From a checkpoint of a small transformer trained on Wikipedia.
Size: 11 layers, width 384.
Architecture: rotary positions, attention and MLP in parallel.
Training: a variant of Muon for these matrices, 903M tokens, 6887 steps.
MLP neurons of a small language model. Each row is named by its layer, matrix (up: input weights; down: output weights) and neuron, and shows model dimensions 0-95. Each number is 500 + 50 x the weight over its row's rms, rounded and kept within 0 to 999. Numbers have three digits each.
After each neuron's rows, "fires after" lists the tokens most often just before its 100 highest values on Wikipedia text that the model never trained on; "fires before" lists the tokens most often just after its 100 highest values on Wikipedia text that the model never trained on.

L4.up161:474535569539409543457478466411571531471542461496488395484559479512559500475493477487446475533437508496488524515500406530534496453558479456459453539498538488365479541575472576492506531534469470552522499348572466402453518502471497483525465433630575592496541484474534551472416466537528486560
L4.down161:573545590524505547511410468465610506469514513412499515404534539516561510547457495466504472490499458530520515555562456521594531551529537475445533437545466485410469581513434594397397554494505451535444449456577474473443452496465512449454427493517568571435523487486442497447487549554538450546
fires after: ".", ".\"", "s", ")."
fires before: "\n", "-"

L4.up85:524516506492392478622472399540562528509445510490487465503471530568552573619477666539567414635486491476469570584493431524521509495490485569531457496470523632544534541403530461405533382536551509496475509495501521483449498453510419500549480499550556571507492506425457498523454550459455503500
L4.down85:507459456455434551531534512523451626363468537464525522471535488484488443481403511509518559581381585425431501537497580382489528665474544380464573434509499552587458545491445574451502499526576434504470513515537569492487394484495440506582458466417498539553533550458541531574407537489499466486
fires after: "\n", "|", " Total"
fires before: "|", "===", " |", "==", "The"

L6.up1349:504503492519405446520518534407509471456463549490431461485502456414403423467538524545495520410498504537519590427569516500388436480443532592436393454500403531579556517483455514520451490609455518586432562552508490548541543486503476511473523463668552480544522405478482529421527442535555457452
L6.down1349:591515581527509484602521535564540488431477458522560493519495560561587536521435552513537474511422453568389514539499583540425417557531497412508505434491540617497525451469510530578445463463487508546532411585509473391475468554468567567400524426550443476481528485552479488537480522493491433518
fires after: " |", " ", "9", "1"
fires before: " |", "1", "9", "5", "4", "3"

L5.up1217:500486498531561532498507573429564540572413518556582567628557483580553429569534583486474470403506492552469538501566477495516506490552501441515443443451469607495478445491487632515415471531587534457451551497538508446401593548467486463513496414594409495516593505494464529456509431499519451531
L5.down1217:554532531529490506532518556555410411545639528577427436459575587456418481507425426481573499523527485522494543539544522571521498499489493454410589520529461519462511496515463534499481469546426534489593532544445407399505512481509510602516444520485518485476491472417596544492505529516498589533
fires after: ".", "s", "History", " life", ")."
fires before: "\n"

L5.up284:503581539541514530468365462440574498473535490445538446523529436481624478489490451455528499546473525500504539506510419564583551450558506455510486530520554498413481565563449537465436532581483445571474440372575420444481489524461515483470522450519548618458521518506489491441425435519495511486
L5.down284:531495513449469518484458524455546476515470519437457511452487492455510449494410462486507515511435449469514531487549436577520629519523505506483508485542541541470493493467485515519438528535518488600497464399549455459503552525518485511470490485562553548470547430457449479502449481499542465479
fires after: ".", " =", "s", "History"
fires before: "\n"

L6.up1231:455556552462560450492554493530467547515425655549550554487591427510507446573515516537570509525554589505556477498497546579463472503467522537587441511588467592537449597489544586502451507505480547480503519442460491502482497497518484510574418517595542498460556507473528602492524554485507497514
L6.down1231:453538592496422523509512477512454551479520431450606589439457554491445491461441523520607513538496524488518542516413520503540401464548410578493482547446491599542526486542457499519461483494491500518465435587576460507539475556548553533436550595552419461457367519520462573464497481395477470463
fires after: " ", " |", "-", "1"
fires before: " |", "2", "1", "4", "9", "0"

L6.up1382:490436538417529451549517427555502537466489528577510444463435556542491498554459490563475505509501514462558501453599544458502491584528573597454473527470548404623431543485488521446448566419543537464406596573532424572536411451528557403476505600499564482442575454487526549526557494487461421498
L6.down1382:542522559481432530515554485473512511466619509435530461550560508509475502432510505468492556482563581511539474524544394525429550531477490487530450521477615528491514471462439551454545537502515431465514474504520470445504562511427473397506496597531503574566505493516460510472484425567560575539
fires after: " |", "\n", " ISBN", "|"
fires before: " |", "%", "\n", "0", "9", "---|---|---|---|"

L6.up522:537537560588598512512400521493613525512465507490497478597608450462629473435449526505561472511446514479451459463537453494632509546574477445402537526540449484475469464497451553474471537486556563502566489413518492463521472520523510493521521512526526479559622498443434513532489478546578410552
L6.down522:599452454527481501497549476503557546466437423469495494447526453487536530506462529417446495409556429511453534551395495520428607472431572414500495447467463510450481517460490522467517490548565422483501482516541510464522436465481509477571465525583475470487594455485504511533506524494539540458
fires after: ".", "s", ".\"", "\".", ")."
fires before: "\n", "-"

L8.up42:602426500623522518487402493497436490476508501442461517494527464514676516453474499531559560521512555605523493497501444479465576445557410523562493479554552522495483505469486476569487498510550399523483515435489483461580461477393557540449431535554490469557488433522572524507471583432523535492
L8.down42:499514508497547463440513536528447532437500529471450481393560479606422526529522429473535565551494531471582503479429533522472528502551572404523456529409530510470579477616540483471446452500555564530540591570590577546453514529478518551513524394471516474539572461382478435495519545440489557523
fires after: "1", "2", "3"
fires before: " |", ".", "0", ";", "–", "th"

L5.up1212:518568490494611473568416549437568545538480510437548431461482476499537465477469458547551564541498482497564444454452465463466491530549508470498500523567513540512439544563502547470411545496454499524560471425481477529477520563484466481563427520540499593498510564472484550446451492464483552485
L5.down1212:439503523495464456550511483498508496460516522500481432443517610513541480591509501532523408377600512480523516523553560433572421429523574469425460543471492514420580560468474534527467514463501498414528498518566531437521502519508448457483530496550510557482469434470485502559515438474464482589
fires after: ".", "\n", ".\"", ").", "\"."
fires before: "\n", " "

L6.up795:519491449475508469572503491486454505521472416500473466521546442523559482504479488536608520562481488485583465468426502560473485569519563442503566474493449483481471523477506519547451487401557593378453444554497472486455521558497479477466508568562553563549472598411475529522434465545525527459
L6.down795:494462524472541557503522525446527486563498525477505486309480509421448503546433458529456467511500485592427544559490516540528585539477472498599443586478454513499594604541499598499451534432512497533464458543430485440468509519449490486486518516477409492387541500458480575545463496515518480544
fires after: ".", ")", " =", ".\"", ").", "\"."
fires before: "\n", "-"

L6.up1168:518461457579550518465537476565478544485502533583572395536468486473510440444483551413559451508493473486503501442437557393458460493563532436553462464547470624497473548434479573537503410553511559457505637450527500509511505569500516530510537599534505513502532504510475511519501509521398534484
L6.down1168:490519491504516424499532527472561536531499458468484466428533478599486478549489396437462478444525542461483420453565502519518482484507560503465422603403513545518483440504463470533604518506557473513458481448406553440566464520484499470359529473440473457450446493397483466491535537554507606489
fires after: " ", "1", "2", "3", "6"
fires before: " |", ".", "″", "6", ":", "0"

L5.up928:485545492619529534439370420478502380482505502522511500506392513523514552557579553518505482522450447500447508590502552424552601620557479564470478451466550547475511497556425604468508492565527367453493359433512548470502413491521565398573479553530576502541531450442474569458482549516476510483
L5.down928:538497490526500443443445478451603551501508498450571457518482464462470469510407465450394506511468569451390496491444512457479519503569466461518557482541487503540497551527491474446496476415508434491449454539460603502479465488567442441533544555495478581589607535491440523566434536525516500581
fires after: "\n"
fires before: "==", "===", "=", "-"

L4.up166:508582579537461537445449422421563490446520454505498374533539468482604491503490500485485484540444483489514565483503450524535489446541492434435470541508491485401509541564479553472480503542449443564565498353546446393434512513454451507504470416595576575491523480481538521464426470528542496516
L4.down166:526527537492483515500414514443543481481481527422517452471495463466576481507399429458543511526461488466521556490526436534575535473551541470456493485533504513395417528571431517472424531516524434574485436406582469464473508458455489471506466473519535549476534464490456531410445470526513463495
fires after: ".", ").", "s", "History"
fires before: "\n", "-"

L6.up312:548526576492489510445511458470561551530432452466480500584584485527569399465443508485518546447451507452493520481500541466530491440553527517514525429547532584468520409503482480475562525532529423566501445439556472482445499519480490518566463505542479437411547525494485472454440466562435454538
L6.down312:443531541571471457547489489468451512535539500458501535428561551527581522418561491573445528461469403486568568478499492492567530475557488489454588428457431518453473603569584506424517534503509481612548486571454461517562540538530548607463482556500564583523488457470470420467396439435561509492
fires after: ".", ").", "\"."
fires before: "\n", "-"

L6.up829:480498485502460545542454466552452455522423432502410486498516481403505442554477503545534468472441434493539465496519377567605609456545593469530527552561536494510518542473411480516465523414486491593454463430601406397519563589498535466522434489576575560444487460497442443444532510491523552530
L6.down829:506516544496546504519556504552451493568600509481494533424490428425509412494357429476454442531423445477474585420453435528499582572520480490558499430497513494468406491549499495437494484508455508510363515517586527521570527529405493492520479534546498550447515565459527530431414447545514451510
fires after: ".", " =", "s", ")."
fires before: "\n", "-"

L4.up1492:497518589503452541451455457433542544458513481514516383508557455474594495494472454496544512538482508515530579499542459544556528439520471427421457540491496490411521548584462531441491508503468461552540492345530430374428503533435416514480468417566588563499499466490516504455446438524558448535
L4.down1492:550535508471455511540409511456617504448482478421500519448495428447594482499410443505501536487389508515467522555535452521571558481497470503436491455525488522398467516549465577450438491508508474574541447397612484409481482507475523472501471534552526545430550471514487491453441460545571451488
fires after: ".", "s", ").", "History"
fires before: "\n"

L8.up890:540502440500504441558539453473494492521550537450379522506495484516537442521443472581542491564542516563488595410463481491568538382556475549465492417384470500536503429552555503575526457512536450463516492493494482511487543482425546542569449541524515469494449458675539533462539548431472494462
L8.down890:517482506448507517388502543561528482482480499524435585512525444514500567529397445470531551574447518512558493502490461541503602515480435533510478519529458521532451493536479526485498530537482466467521406480533514477486502487463443472454472548536507475478516533507458523517470507527456541441
fires after: " ", " (", " team", "1"
fires before: "0", " |", "year", " Score"

L6.up1021:583533496491592478536479532441545514583431512512551502488561440445505483432508440405529507437491426442534554557528555471597523545540468462401547532552470463467485486558485491570523500514542496601542441426543483431431452530481545489528491562499521499517555566452399530389506394470522547454
L6.down1021:520554483521472505488491460460516574451580600528486515447591603584501483438533457567458470511441554500533524531520599536503492440494467437496503483457576514467507605484447530598472445588546560516509422518521510484568530493463367579463510503518483483446470481458539531601491546469596384519
fires after: "s", " =", " life", " career", "History"
fires before: "\n"

L5.up1400:497598577533517544546429491465548545486475519395516433530558486399613497494472459409570519468453480476519533481504497543592436447567507418479493474543553447449467529523414545473499541516514469574550409433551432451494488573410538504461442515504505567504574503532514485457483466492507469499
L5.down1400:575482560450511481522493497443513507492471525442493485506491510461547531476492474487549467573500468469557537460491464499560607500455505488480499499565523524443475563526444496480447514521571453558521447394570453525475563476540480490504473544566549507547543491496479471405505490482555478500
fires after: ".", " =", "s", "History", " life"
fires before: "\n"

L6.up336:493593418486482541554476551570559583548527516420465472524490444487518538435544457434569494551486350465580476556610522467627395561575543417440589511446545434373499435506498500493418522448537552526505471418413471483506505424467488534524472496570527563478511473461465509531551455434527496493
L6.down336:456525474522558464566554574539552502530405493442515487455463537585543512454524465440523489539502571515493549537498532484554557431553527494572408591519505514436544495494526490450487568497554522611461510511567406474503495548526474487530548454495493524473497523546530441459521486539483470441
fires after: " =", "s", "History", " life", "Reception"
fires before: "\n"

L4.up238:424473424437480438535568564489550598423419570513453575419478475525503494440537519507534511552502505580427469469557411488466464434491553546465495517571469469508551502494534501549457533565496521544479510481517447601551498416452452462455467535535475491365486404501487515464566463521425542524
L4.down238:520517568511456598467495490439510543599468585470592486499553536471472467488559443531524490534491445480446551518518487410573412463621519526561448485429452477627537458542509566426392479581467425581554486457426480515544547460479495539464491549491554557425472524491532540508481506492629529535
fires after: "\n", "|---|", "|---|---|", "---|---|---|---|", "|"
fires before: "\n", "---|---|---|---|"

L6.up481:487523511549518450434473497448548524444503390414453598486499407481595514483454483437519459470455510493540529485558479538606518473523455503472461540565540567408506531573463497503433589541488478491472458424559518398462546497488574431418466516530497574463545533571482497389492532492481497513
L6.down481:514509562522476494532416533451554533580503561495462541479475549498461449490492458606478441477525449477482505454499466486546570520529496500478501541529460505488473517519469467511413530489487504513542520489528458493464479448473571461415461581527563413584501562463431572485520506479522439471
fires after: ".", " =", "s", "History", ")."
fires before: "\n", "-"